MLP neurons of a small language model. Each row is named by its layer, matrix (gate and up: input weights) and neuron, and shows model dimensions 352-479. Each number is 500 + 40 x the weight over its row's rms, rounded and kept within 0 to 999. Numbers have three digits each. A neuron's up and down rows have the sign that makes its largest values positive.
After each neuron's rows, "fires on" lists the tokens most often at its 100 highest values on Wikipedia text that the model never trained on.

L5.gate778:566474561500483463516521508536499548583506534454533496517498508530591442542523506490511432519514531510508488546495481438495441469517503437528437466476462482554491425460472517541461495579479538601557520523514504523473493505513511524516510485560535494513508531561511421484462590507494475512503476515496500505514494529510510446597539500570480492451513545432491520500546524513495522491494
L5.up778:604490477400555498533450561523432538512461553467540503512481503451495515442506531484561415493503457501439554533453521581463486409463437541447496553495486537484501430487481548483506587445511524495492551519410574543482545485536463450514468476425492394533421470464521516527549504411508500494549445431533534532506497485522456477501459486517449453454473536620512437455460511533474479482483
fires on: " |", "\n", "|", " –", ";", " %"

L3.gate66:523484515486546509477493551537580468504513478515479529513495525439462491512459501539448490498496431497548476447536542519578515581480492499507507470533514501464486521511522493541486583514511510488501468524575469519451480574473535472554484566491438539442482507535437471489530523600469484536541549464511506447492498536492464542427518455531484489505529466464551499461521483528500523525511
L3.up66:513509483555511515490490485521427523510476524517460494458523438510434519434450533475537548447488489529444462567458564512513455531527485550502499553516553487477495539478501556514488516454458515501511451424480535475539443454542546519529472489479492516523545442512427473512464464518473467448467472517528603430480579496499489459504469493515494439560470551493426517500511442513545415545495
fires on: "r", "l", "v", "i", " Dr"

L5.gate1250:454476521427503466485498435498535459576401557531522502609560358437506514495505529505478538513455490506459497512424475493456524535543454557520498475495555526503494488484465511494426515463504602560537500509469482510492564544514481506556515411467440486589563504522501484458509413534489527514522496496522525502494541492543476424539494585459527449501538525431528538516539415541580547518535
L5.up1250:489488566499511480532521486585557480488477504624523598512473456479463545445475493496480489510445578534427462553539518496444527513440450480469543473428502580454546485415540496529471586538498574513461477478585478436510452541514543507516487439494480580554393465466473494555486460498533465456512493514543555525615495533473534415541457602473481518550492448392509467486532434460489464543569
fires on: "\n", " |", "|", ";", " chart"

L7.gate348:521524522482512492376442521472492510516542485554516489503560468472511490521485568461486459517606426513439500432478550527511496481479446557585477498451550495549429501460540490488573563492469467480511494581479459556512573531530498558538437467449479586511518551531519511528468501459494506533510451488493466548472504423490506568466459466523492449494465491519480404529502422521564550501387
L7.up348:536509473526477559469480540438524516535487507444466544546546488552512523492489511493530536507484509512470464471528550482489533475566535568472477507562588469555557504398519510452490460445479493530507531513425521567459472530528510513475486577488531465456550534511520510512512492514481506552550482475543518513482519517518526450537498556449506513545508512562460506577546502512496561512447
fires on: " of", " in", " and", " to"

L5.gate18:479535466520456483430497545433427446511500498483451437527482532485471489567507551602474463479414451435453488493553558478558517463485429483461463513468520525475483531530476490540473505488448492478529447529573533459546551528401478503464461489475506464502533479406485530528525499469488528475563464488497515524536501544492454529523453471557572513456532526449462482526481528493543523496521
L5.up18:508457467520489459451461500470455472533531538515556521512480389530480549488588556510432456559454490485499526458517505471475438505542497500494422514534484460434498513523455448539571486542470456527409444458488500484418505491424461457428570489542453500540503494538455451412437467484523494520502557484493502457398466645469515505493452549468521460457510490478495446466491561479486538389511
fires on: " of", " in", " the", " for", " at", " by"

L7.gate666:455412496408506479425478512500514529626543498472529541506566475528492505487561493542457441523523475549474505519482485498492517447491527498447424495547472550581536493494481538493488465483509494481468444500433539512504483509482457550521487538459563462543502489484503476532552478461495407552459476553510517511493496467523486457608545457453499455463535472470500526519523466530497514516440
L7.up666:492491478571520404536498503520478510505515477435506539542494499608504536514495475495453545493545465458520462530477499463500485502494486541501500529438554474509492520474451540571475480556519515502537481548496477444480571533467486541476440475526473462521543540504460469524491479520539540445509575479526472536396540498551482524542470465580506536474503525525447473541568517476465463548522
fires on: " and", " has", " to", " counter"

L3.gate443:563543512558472462531482505537450507462455510438482537454542531467476510524455542461501517404479484493573534419469562579525538472514527513562519499519505471534487551519451545514482493444434582494599511525545587486521492481466478542550477544466484508494554510478600464493519542494481420434545518505538518506534522508521491512517503484545509468394547469551475408496599520521430481483506
L3.up443:473543535458527501535490529507498471510489472521433503525531544493508452521460502559491459509509538523487537465498523508431497440497486590448513496507527455486531496533515553474501459469522441548567586437506449541505560584406494504531526463435539545473561568490515563492536514573467540498463524599524583514484471438490432529443509513477514444559453509523485513487542537515434455533485
fires on: " of", " have", "in", " from", "n", "en"

L7.gate336:543556526410415551526536424497544507494590425522506403517463422530559477530545557497534498491558482503388512466479486500522425519463444524519455469492497483492487494494452451505489461455531537495547498596491479598515549440493464469580514452482483513500523558453419553549471530525431571540500555520539539427471582460458506516438480506516571544445478476510507575452444502460505494517470
L7.up336:605452494507526471503483504468480475595542524501491424500487588548463513452523513491512485453484488544504491505517512562499462466487508531481495467495518465475470464490488446468461510492515530481530493507485475495545500564502450455498475546514577459502508492476471493431508459428544527574514570528515572488488480459541543516499524535514511452510484536486513431481464447449487522444544
fires on: " |", "|", "\n"

L7.gate1172:432446517466524553521474483452617464530517523537517524588502535530498537512541498457498466521484460555540457514491520465447512493456462575468547457540518538450437459570537567473507500502558528499526469591499495538538503441486388526433506506508513528580468539501548462379509469450521518496455537469523529520525511424521481442558446479449517516524489512468554463566457475485509554533462
L7.up1172:435532549482438478525477564512593453532549538474502525502444455473486567507516490466449459499476502463529551481536524433398535509526529547589517586497502500554535520552511521463484515491522469503496507475630444538377526535566500522461474486534465500470495568569461529461503470555507547484489500495461524595548501525487416475517509572435521525529501450489487440495473503451547533478487
fires on: " |", "|"

L3.gate1247:528428468559469470521493529486463440478579491531519459518470424488481509488518508442509518505439487549525466527533561466566468544441508487519482543513519430465443469521528480509524468441508510481494472504431486483437601501426457533451542473525501457531500442485494481456582491559503440554523465535550458495510478483527476521419429502465380515476520540456558468520514426476483524431548
L3.up1247:421441448490512450521485441540480512460604519492487546537530487539432502444439504454526568524507511478520546535498456524446509534482501518478530550488499497493504420563468505605494511487517459424490432510515493514505524488433500444430436524483492464504443538475599478538541555553501483553511478496493483594526477592487502476492500532495504488497545407466541447470501442443454550470452
fires on: " |", " By", " According", " by", "According"

L5.gate1042:523497547456456530505522462517445490483511427489459490516494495483530510540569453516535545516485490496458529545507557553520582503490502462427496501456498511470562533561535484508542574519511483484527528501533492475470510466444504520453491482468478464435476452461569492446488501529473551494557538474494386442464490579492479551494488523575504549504558430546522524514503513496542482575537
L5.up1042:530501549463563511447541596549503516544479534453521459540456550531522536460412483537521524474451497565513475508484560507481533499581495536460486509470487449472466562532492519516557454506543534478471465514515449482527490418503505512493487469513475501505452597515578458512464500487482544548476512517436456482524567561540532482501503513480512493380490559455478459457526508549453408447481
fires on: " and", " Japanese", " the"

L7.gate1099:525578551508499485542502506524419500521512539518505512542429472505518476468495537468549409457521461560497566485527486424525512444505496517503492503492470508461471519509449586480542470538417452461492534521549532457488561501470475504520530535487509441476448533506463538516518463445448524482515468458524519433545474598445597472513445531467408477514517479507632544389473503396521581541445
L7.up1099:520505540471479478474488528455474472492472520509532489518453454476453459510486478464527531499480517458433568474517477484489499559511608524480497497522542474488446558447509507523453538544487563496415449523556461553511508489562510584446491469495510437487468516485549480447483503487529479506500436452495492412498558569461509490554477554549447473484484431474528507496542444506536468541471
fires on: " at", " the", " was", " a", " of", " age"

L5.gate666:485462543515418472551490470483505468512502556540495457487497453493500453508411422506562528510455424532514599511475485482527499481428475524489499472489551496421491471555554509491471568450521476497410526473534513493551451493493469546482559481519527525506508497475550510467507365512484510437547500484470501560437448472505513526457546544493490509476427518490475443429511541423542490501522
L5.up666:510533548453460481537456492545543462425481498524509478467589546465441519509511490459457584514450502537391509566442543498483396547485492456447444532486551549472477442561482469448540503457540519523428460491499475489467515541497537483506508536526514535507513412458523484504494503523452589562537491487469562489464531476430519497478572516529509502464531590494498520404563495483489485566509
fires on: " to", " of", " on", " about", " by", " and"

L7.gate327:501501455476412540446440496511446565501573515455575511507492525475517517557508505513521477435545464534506541484547575477504429509558529416537487540445477533591447521540457438529478502496622599516475516484502496490525474519515512499482516430483501486447505520494515502494459480421506478460492491553499517480519567571491541481606532495523489490473514516510611544458526456557542451476466
L7.up327:468470547525535507519546494498540468512446495434479514468482454496469503476488465513554424506483452479476536471462501511448546444520481513491506480470554526556449529468470470456505521486493451468505458466501472429438511513547515519455491489459478422504518408418486532544465516596502465488508492511573526526446482554474471505508460470574540465512512503491447457510553508463450437497518
fires on: " would", " to", " and", " he", " not"

L7.gate279:582443441497565493516528491536467577479480498439504506556557549539482416534464469475496562488524525500524431516516486455485512468492514517443516521466574495549537510523505556424512497529503529565518503527530541519461465510410434497463599503470494439550552532455516501511508490465564494524505510472504521512562445500481510494546496532462559503528570534454499489502530535567503493518578
L7.up279:527537456585506471506578517496457410521574552556538480496531478476510488532476500496500480590489547574500444494463566488478554484499523475474539544604452488482512442515458566499525470561503498492549489499484497513469617474503480502487586477544463466521517468426446465516452456449538483452463489514506539552499502497419588536512426530543497530520518544534503488485507563505527505588490
fires on: " |"

L5.gate1325:455465477485490494560430477405525511522466531448562505501524489518485528508489485519513498491566463529495457542509496438469470521440569512561512470495489458451516531556533486560540590482569506553502512510446506513461571573529486500437537552488462503574505545524533459488401507478484502501505454512582525549532513467507484526498513499543477424534528468473513454585527529555450516439454
L5.up1325:484448534497502533534453509529499503526441532459467549442574521550468558578560472490489457547526537501516458518514498442478433436501514445506497495550546540515484603500520524453464505550533515515467489490560523495543481445559525511536565502441469482434501510424507484526500496527469538538514453495537419533493567549541473420549480506551550418510529454534524489495525554589506565469477
fires on: " and", " his", " in", " windows", " years,"

L7.gate854:496462589539494381515533549480502473512508505510478494497488494515437537552465494463555528469477566584483540440493491485489525477527561521526492515459466538490505525451555539500487505545549487477534531539561426497494466465587469510628531514519450526541528502497491531536456511545530548498555501485468487522472519517413480542479436474493467434567542529473597494474446437431551516544510
L7.up854:460476518511515498555470453457436572492459528468462530482513511401473504491542535488525518432544506474475485530594442477508469423523554526503532471550534536502547492559498430472448495536530499563463568522392511529533510471468487472478543459462509509568570542493511487547532494539518507490466453487482514422466579492522483461569506506515403504501504549474494496486533477545542533499474
fires on: " a", " un", " p", " their", " an"

L5.gate690:500498536476593465477496522507480531547591533494541500525407518555514541445505478442531470461497470502468488542486554474375480523523498420539467437541547446449495523451540473502480492515465459477567500600463501498470542409482450554400561481521489507476485462543452510493527501480475467536489482541529532503491485460520454521444497524510531576529524471515533555515528561506487544568526
L5.up690:558415538474492491511455480518533477484496546505509478434466537559516521574515498509514542431475504563481478436474513542520585568497566460574474506590553455501514522591534529546417461471480551425514400543455541447500497472491457560548508521510587485524541494478508506451478579475501515440476520509469512491549536534460538427451502502515505486441451421474457492440478521506543417544624
fires on: " on", " in", " out", " end"

L3.gate710:474514487430478414470541513479501492508530548501428490561459471409430445465460499408522431525472544505457558494436530515460524511425509556437499478587459482481482527448453485522483501468521458531545620516526474552483497484466461575470547498432473524493448489485534537440483478432457463487507450467535548501440447444477471528496505474545486498553497477521588516547471498430447459531512
L3.up710:478519511543486485441518489508530501497480565510489521492510477517511526533513569469555477476458581525459509517511585541506577479455487510460477575540489510525499535497508491510558458539478466470517408491614524490514538476522509547533502446520435388572457537463480512543452556499504553546451486488498525541507507554424463506500395437535462509511463520449492524499511467475470547350544
fires on: " out", " on", " off", " down", " up", " mid"

L3.gate1251:574552511414527504528512453456514575540535501493509490507563409484453587498486551519517521521455540510534445554453537510596473477476461536510432460553493550521413492503512448512512553511496446469414514549518553516507536451530463448499482445538449541526571455481487496561478461443580442575508468482519502508549528480505502472498480468484515485548507537479538475507521515455536438455564
L3.up1251:471498415488504406583498502413572453492524392419482457467631474528483504433555497463465479500455519500544443473492473487521477500520508599507436460481427538516549493550495465426532566478485488402538460486508499481563531518548523473510542484534442462503565535452467444456484487449514523504430503560420487473537541562439533420432525413493536508528450538450504519481495511429527558428475
fires on: ");", ";", "),"

L3.gate560:536452462437566498507480521582477475548598513533478401544508503562558504495485433531477529559473502460448482506492503485530456490555491466486449443493513487489519554470474493506494535521498579577525511518552537439513471522560445507505467449556450433488496529480564505444514493484507451459501489510527516433490541506531431444575534448552484543471473447489594563559568495480465476413521
L3.up560:538490507522532547531503475479394542469408596472495497511535468538496486518438532425525507508466530505542486571496556531542514492494518578572509502500554539486538521514466557557512432508495611491464530513515530499542499392501468465515560493502528526528514506469540501512489483488542463495534401463441475457505506574473420490526487437487465539453506513471515476505547490483478490499517
fires on: "\n", " known", " named"

L3.gate543:435473467540428551476554523475448442412561540582468509477483426445516498523440497464528504522466519527561502544505518496514546553520584439528396490504521462481391460500540536537512507509480525497495508467452487438511497527554490477556467575482545536539481517487510522524575499537478519567580525408550477510556532511523582478588459443537527475489522543529471392446482529532527494481523
L3.up543:494574447489521593489581561454565423552535452531525500501486508473440540494413462524544520569419505552502487481527510524472530519497493504511460501512568426439532540463544488536510504441597496530473543452479479495452435476497472508499506488397498534502496497514496557506493478496443502499494432552544493476465504554521510476521500564524507486459552443466452543476471508463398467513543
fires on: " Al", " to", "at", ":", " York:", "-Al"

L5.gate205:504573495469506520475446523456489504565571446498506398539430447530484475505507507488508527589481510498517549439533528528541481568473458527553539536471507552468535547430474540498488462486470575473451535493412546511486532503533497548446493500482439439564555528448417494565439460496515391427516528422487579543477547435525577492464476529502486499502566583488465562490484584451488455582399
L5.up205:484493537506528457453476543465486552553483478525498534509507450549491448528482473482589507415467524526492555529480456514487452504439490532459529537490551471515535443460522545499441457441488534534477534458519540464511531559457514487518470508431523568448438535446509411484475492506545528488446533444526495535465478422529555522479556568475517427528542476546495514516521520488473443512403
fires on: " |", " with", "-"

L5.gate13:471542545451434527526479539521484541550470497458465484553518443497541497566505474545557404548431439514484503506463482407565558441488516512448558490533558517499482521427512415513478577412479522504529499478511532484499460442422506511598488550487533493437531492517490444508526428505449506563570520512545498549431458524488520455459507485450521547543525570520528493517508410447476491485475
L5.up13:498512493502461534567546553524464474489531464460450539514476519510488407500482501465482475458510529497419463456428544451503517611406501482509412502482549465502514473483532593518492509506471561481441518530507424476457576410529477510579500507572520485454512508473497481511485506491475499505459562481452514470540539453463599488459463499440564596460522472481442529543534503436488356564465
fires on: " |", " to", ",", " and", "|", " the"

L5.gate1264:582505500548494571467454509529477452509502484548476498500503472541472441561560598557498580450444420510424483454477477529529521484482492384441450485513512501475508502536516520501510506470557531515499485509494518517530514544513469545521481434467473514513461551406523575459599504534479472542507497487470487481535519489467530520579472468537526506512539526510518493475563519583542578503467
L5.up1264:509529488471484522505458468612469510563561598501459645527445514511527482502536438548458474589452517556481473404444517542525466435573509523485514556449510523490517517507406515529539501434500478501505514490465532469522509495504499550520466523414428469513528440492557501467524458383472535421506421488462492415467480491524450578552534522495538475462542549512479508443471502429544532458403
fires on: " of", " in", " the", " by"

L7.gate1157:549515591517502525541503437507565529547513521504469422510463500545495514491468514529521551550464515530433425462514497540545445487515467521501480456426424520451517436457457455446511521424441598480548512522471550519475500559491493537512550511531482530528558528448551593547545471516497489463496473492598568482496508463485476515487436464454620536561489525550500448512520452544509550472497
L7.up1157:529549512454524533538522485556496529558439472504537523505474471435483517434572525497484457487441467528434518527527526479501559464458404506410524482428432560574540468541453544455509458511463441500411445453577530465438521458510448534482474490498512496506593510464474543439515503470506563514511522491438511471422532493532527505469530590511476456512525554498541479542512524504504543518499
fires on: " |", " and"

L5.gate254:459487540572543568524437495437531491516574481456492493514513514466531495565440523535558475468469483474475485546529508430445459517508524452472483486490520472476482460500463614507509453441452484481536517554511457499481510457481460479518448477531492524542495451516458545541523458501554540494538449475514450524504428520553481573501444556519541418571481476430486485476522460480478514468495
L5.up254:549487531536460512440493453489483482563580494505547526527497490533457466475457482451511441566490469472456518510472493463497447461555567592496484520569502565516560444533582503548585466488495513434493473539499524444546553542542523466492527489505531469571534497477484495487474519527519544505532453512540449468396504576480424542525501517482475441485566475444478473498529510511463498483495
fires on: " to", " of", " &", " by", " and", "-"

L7.gate108:563466477514430481565459556469452544487452439473508541539480494509446521505450513432564505532558475515457498478492613499550502541538538477523503453529518496436386537545586548430482511541458500503472474542528506471489508555458410520469500470490474533540441469460429508491490486469476473585518462467545480489486576438509579489507455418591442561524461525513634506494474511530511544561491
L7.up108:476488583505490438488515528478409501547507498544481464447469464470513495444454442458507424531480483507550466443553460488494503459563504476516439492477478416466508542571534442438473436499447431478436479534539482580482505484492483488499449581446542529561523459528501394460519506406503555564506517596516488465500530498505485456453459488467466501445524522478490458443561516503509457468546
fires on: " the", " in", " of", "|", " and"

L5.gate1031:488500495463489502532513509533451480470507527472532480566546490496526470520432471542425442462432456571501545462434482558513463440536459520488510529455513460544556468523478441549441516466515549573541566454500496463470498457456508564504566520583501389467469524469520463527501507464595450549510470557513490512415511522580520474547537491588486495562469592528483491509479525478496506511490
L5.up1031:467538511445478550519440537555499532503507398513554486516502523564492483611506484467480451549536508410483513558539495531546489524596519553492433494551508445519481518501533457481477552412556464570502462416522475515569511499494545459547491538522468543577473561466437409537526510506465570474518531484408534535484507465480553539494447509480456530513543562488461561484542529489532448448531
fires on: " the", " of", " on", " town", " into"

L3.gate758:488467519481457564494501484524513422512511481457428511506588516469467505480446531549593498557535500544576452416440502453560534582460510514531463529448519493496556481494435497491390442592485545541495514477435469469473531523498494517486468484502456519511531546416518436492490540552582500411465541489501490517491527468470509460427505525425526455461530471538485525495406511585448517540498
L3.up758:499502530531569538478551584477526535513464540547522499545516477582592512507483452548502518498487541480516494544494472495537489492549536484522421470525416433560432508463514520552589493470488498487507586515466515486523505556507519501548539600573485551521438478496470567499501483451526465558523468557518475449444490491472529567512485450485473483490434496482522470484541424490546521489426
fires on: " its", "'s", " band's", " film's"

L5.gate1288:494475509511524473479504439453462451517494532529467443502580451514441438514534461469481479547476491566528491504539486572472459524521459455458473552574548528493427465613572496524499451455485474500463541549464550507473489540496479508431553482502560526523528466406510569583492521516468532471486562555489460463585494538500451514553480499478518526538503468528517518460529521517513504445527
L5.up1288:469556497605480455568466436501519521460432553477498464497559477430508554519520532497442529499518463467503496532529540447458427493518454559438446526484516550505481495592459561511503455558473458477479538519470515494561444531479492490459509455434504505492442476539539546438543526462561518536514463469444481519500497544525477471515450509453466521529469503503536553366474529518481579572509
fires on: " of", " at", " to", " for"

L5.gate740:490486457524535462517486541421504476437545524532509459513438525528437464493513492542530492520445528554522472569533406457473486540474486563521495465484486504499468493593541493558519499470536472462563571471464536561498534475489461500493418466535501558510518551493525538454467496499549511527567473513466544538477464519502527500457537401553519504416448502512457514493483455440502494476491
L5.up740:466472464536523506505441572476523503503545426513451538518568507507476535529589462498513460449556478516466595504482501497560485555463519507485434474459470513457489557627431501557492473453496536513540472507541507474482506544488495515508474490418529539517423562504586534500527527445506531543529488472496501562431499490508527447442468469467459479491535550476529488450494436494428509534442
fires on: " of", " by", " to"

L5.gate1272:538593498460392477507554605552454524543530530503491472555482458494451474393510524454415508523487497531467517513449588502528486503482489475495461516516541509485514504513455526467532464520538499481526602484541519468560531541488474576567450515487442509542437490436570545489453524478577544498461561508496426485459510468516563504553485523533517462544589540427489532495485476570554504543566
L5.up1272:449515544541526458506517434566491552501454479534503484470505520518468522474543533441504514432467475513462585515462505516490509460509447511518514560508527477589471549580493499482495517517509488540465577542460441413514540482553519498475465536437583543478531491445484515480526385427544512522467535509499519500462488522521540497522476541514542501455536454447465522539416476495519461511493
fires on: " |", "é", "44"

L5.gate1340:498524572462440526504529461588519500481545572526571516572452481550535470488516483438479489530492528537520558466426548450479453550498523517531437440513533524530550442499455551506491480512505518494466620451429462495550540520513485475503452525445545511511467477532542500555466479508515461489454489455507478457497477478541525441489522461490504531508495573400559509562530513503461498471508
L5.up1340:516520495465521565508550516562573508518465564462518523503490483440427485443516508479505548529482457430455506485532470549453484521437526532460525491480512532613494508478522509454539462526447485502489495503529537551482532406542500487504522497432531408561524479497491523542560451472493537492572474476540522513485538528534511500465452568449461466596540445479525488563496556524507494502500
fires on: " |", "\n", " "

L3.gate1187:487558521485523518530498483499454525527523585459514419540521451520436569490473501450471482514530489450457487465491521481577455459504472519535437501473498463489501514509499482538505547459491540483457506534543506518527529428478497485490455576528558522478487478592529497434510476445504465486524425495564442536441501409532463557500526493486443435511435499531500517508444528538495435514482
L3.up1187:503481532481489556515473441447480522467540477490509408468469443511511383495590549487433544518481555497547474466488488469483498531444594446509424511461527444471516541522468469562469537464555513523502494497459528534487521432451497512481605479509526444508447501534491499454592523489476421574518400512518486506518552438517524496438422546511477524522503467505459493571501437492516530501551
fires on: " to", " of", " left", " from", " entered"

L5.gate769:520463458484496509539468554545532581511510485510501483539483438420611476497484454489459541456506498462465411551564547438488495494441475540539539497576531591483487530512440465490473446483554524506425506495565544518520612512505504528540527489551452472500477481504460524546531477529525533442565534491510461500455528404536534424535461586527540510464531522552563531480511549492430467575484
L5.up769:439449427487503551532559500542496539469499490447440540488525537504501361519537584494529539465455459504572535511491481541587501534476521514436524570559502511495566463524473504508471500452518498568498454521545559453468502490527479553545487488525506503456511533552513511500475484474556549474492549448472468542569525406512509452514505615477542509513534518518438519482562553530454490521537
fires on: " in", "|---|---|---|---|---|---|---|", " Coliseum", " |"

L7.gate1192:553455474423438549539397522469512529515522537459567450589419447483416483482490539522458502499498441565401510453479582505481444502438535419507478407498575516555504474565516536527527544501526509465486500500467481597509460450467506545515490422508455406535427534455462563548521532490466478502486504620497531566574530497544479472470494522481461588474542450492455470478494542527529543419527
L7.up1192:519545460491569459422455515456559498508502462486535456496519501516512536555500515507481621527554446446516495533553522583477456436548513467498537486477534441547436516540600466540549509436463552468481475486463489534502433551535454547467528539466415552509496508517551486475454446533529501555534577514532507513517469439551542552496528478448544466519486456489493576472487456502498574449463
fires on: "\n", "|", " |", "-19", ";"

L3.gate48:615493542424543502470428415473524464558510547490502429537454447493543513416565493504524528514460362518533498497451499472521509472428536461485451467502513508532476500485479525549504544512564580559566490469550568494464436412405476530529494383509471500552431488491552507426521497456571536503540494403480535540530501461522526523523492439445494511514578452420429543599492490444552556448515
L3.up48:484558621580493467479492493529570536453543522576551471508519469473529494495509512546428526519532536454442538471520557516505455500539509440489491504479517466456478531543527489506526501478445500514543559536480451469501572520485482498525430498538473435552556516451519421532483476502497475442462416485488516481568472505503470430547533509530424590539520491523513566518547449498519516498500
fires on: " |", ";", " Peak", ":", "ol"

L5.gate503:474509511455512455563496495557454493460486544476526534490490494516465540552428440490536547478520487521459577510535535465489556455544419508505448397495532442511512555480440483578580493531544539470544524492441461525521493567544476603503459528447507506564515498481466526515521484495539507520508476464525508471491515441505466415464534491540498443514522526541527492535461486459468563466454
L5.up503:470496529516453510516463585479449485594505535560545534556470506439455504433577490485533460531518458483434482450525552455437461523542529524445463462587460446533520583499517536466518527507490510492504466489548526463554567517457511451451527477478501512525494521517538492540574517518499488506491439516524485454511548487493518511433509468485519494523575481471531521485481479517482539463409
fires on: " |", ":", " by", "s:", " –"

L7.gate962:504505502512518479498500463527452488528493529529458520522456476542419549522460490522513482555465376488526538489493548520535475461557480477551543500487468459484428481543516537596418501444551498534542573535527532519469576487479477517448518484527482442491465421496490449460452461466516535540524451417515521488502525533498380497496478477515522512554449456504488501512523512484493527548536
L7.up962:501529485486583448485513525533446550520504463499460504473524513479520519568527541531504502565494455508524509516489502483429475524534512482488557447473518503445483558526531522504465494529500442503601466511547532451457488516524489532482517455437540475493513468475504487530480461514459568533549449464553484544509541464492427492462487469481540546420515492503478531473514545517553498594506
fires on: " in", " ", " inter", " or", " Inter", " and"

L7.gate331:555475535431499539528480522509486421486448421456561518500511452462430492512475498494544478531537574552539510526436533472511516467526545504432495502471461519546509422474485460559437483496519486556521515525478432514522466513566440498460496520484579485505448505525490480466461488506506499481416419505493504552526471551545547495547522469518525490505486570441469544499558475511517484543489
L7.up331:537584465496492564492571573534547568595528511482417581504542525480453528507447520517489588516487497537429484459482474511502533575519599499559423530478461517496464498473488538507494465482570527530443488545459433498460496436482495509468562483485455470455553569489464514511546499504566465470498480552489518608504461510454503509516499544462492535567467421578479500565436446516534514518495
fires on: " was", " released", " were", " ", " and"

L5.gate448:477459515494572447526483550528556461511510568566503470514510488465435491462554545444464469426521500551523541467453457544605543468477515479604447549547458485525558552535485502444524508526518455528514507502547490476524511505469486536488530538506499582438531502461506518487445469448515461482536472513480401520451528518535559576488429510459520480514454556505492458535601505508483504543531
L5.up448:417495459581483489513495517475529526513539511484435504496517506489434476507535574465443491503541523455554533502527492539504487513505494598547562494588541456464532573508511427494592500521506480515512596458504486510576479495433512513394473559441470484461497552509492593491462465459523514557500472544463494441445484463460519516511454488450474518453452525446482470469454501559476493489458
fires on: " of", " from", " in"

L5.gate650:509553449422527434569505484508482542484456600557515506532544475491498497528500532491466513518495453481422508390518531503611466534543522463477477485434500454487549463525450491524520489428538509569593476528493385496532457415504513459487449443479464443514489500523502507465582461466526498577415487483514415488448504523465485504554504468454459453523492548458539492435430473485531470611442
L5.up650:494491521508572525450512488499474555488550491452525541522502493484493460483571573514484446521485509485460537567436493574524516417507487517544498554462526492513596485544479412521505481560518511496451468541535501566546442562452464522499606491523507500522561516475451446505506509473518475551428474544491498543503472491508523543497429448515532436559506489451499485480499503533558519503448
fires on: " to", " of", " visited", " through", " into"

L3.gate371:479477511542535420566499514564525576488501591421492515541531521458432510521501433530438517500479552586559475531493428557563470489493512559436422520487459511519441457539505489499557548526499512506524471508486503493480556526478445540541557524512518466495513521499503563479471427471456465508494456486539451563456559469492356529487503505497476550553468499460475509477479485557529519543480
L3.up371:488389516476532540545526466487524477442480527493500424508469504432497513494494464520461494492497448464537513490594502567562535512429491507530502484540483548438521554585494466504477505489479500524566483482484494455468586521526532545462514563506435533484512469488544429436534385478501469579521488537518550421586490497504517456431410556466453491472483590473513546458499502519509490483511
fires on: " of", " any", " from", " had", " to"

L5.gate402:547452503526544472544573509553525519468500539538456406557536569519524563428459511513548567532445494543544455451506470461541485472501433451500479540534553517480517502517487516474537441542450479566526509562551494495499573479500479516491500496537544464530554482520523492451532463466558544521451498503521531498525507511551515497545446512469429478446536481479496452508487523486493475388577
L5.up402:519434466502501415500519493499458479435488485503558505509523431541484526499503612500515538531526486537552475475580472478546537484491491551518506453472517479521550416516409505437492453526544548480497462552528572501415539498508518411488566423527511515531507532531589480548520536502524479419433493481501508501559576588429423498505486519491526520474501559447524474506465573516510512447484
fires on: " |", "\n", ";"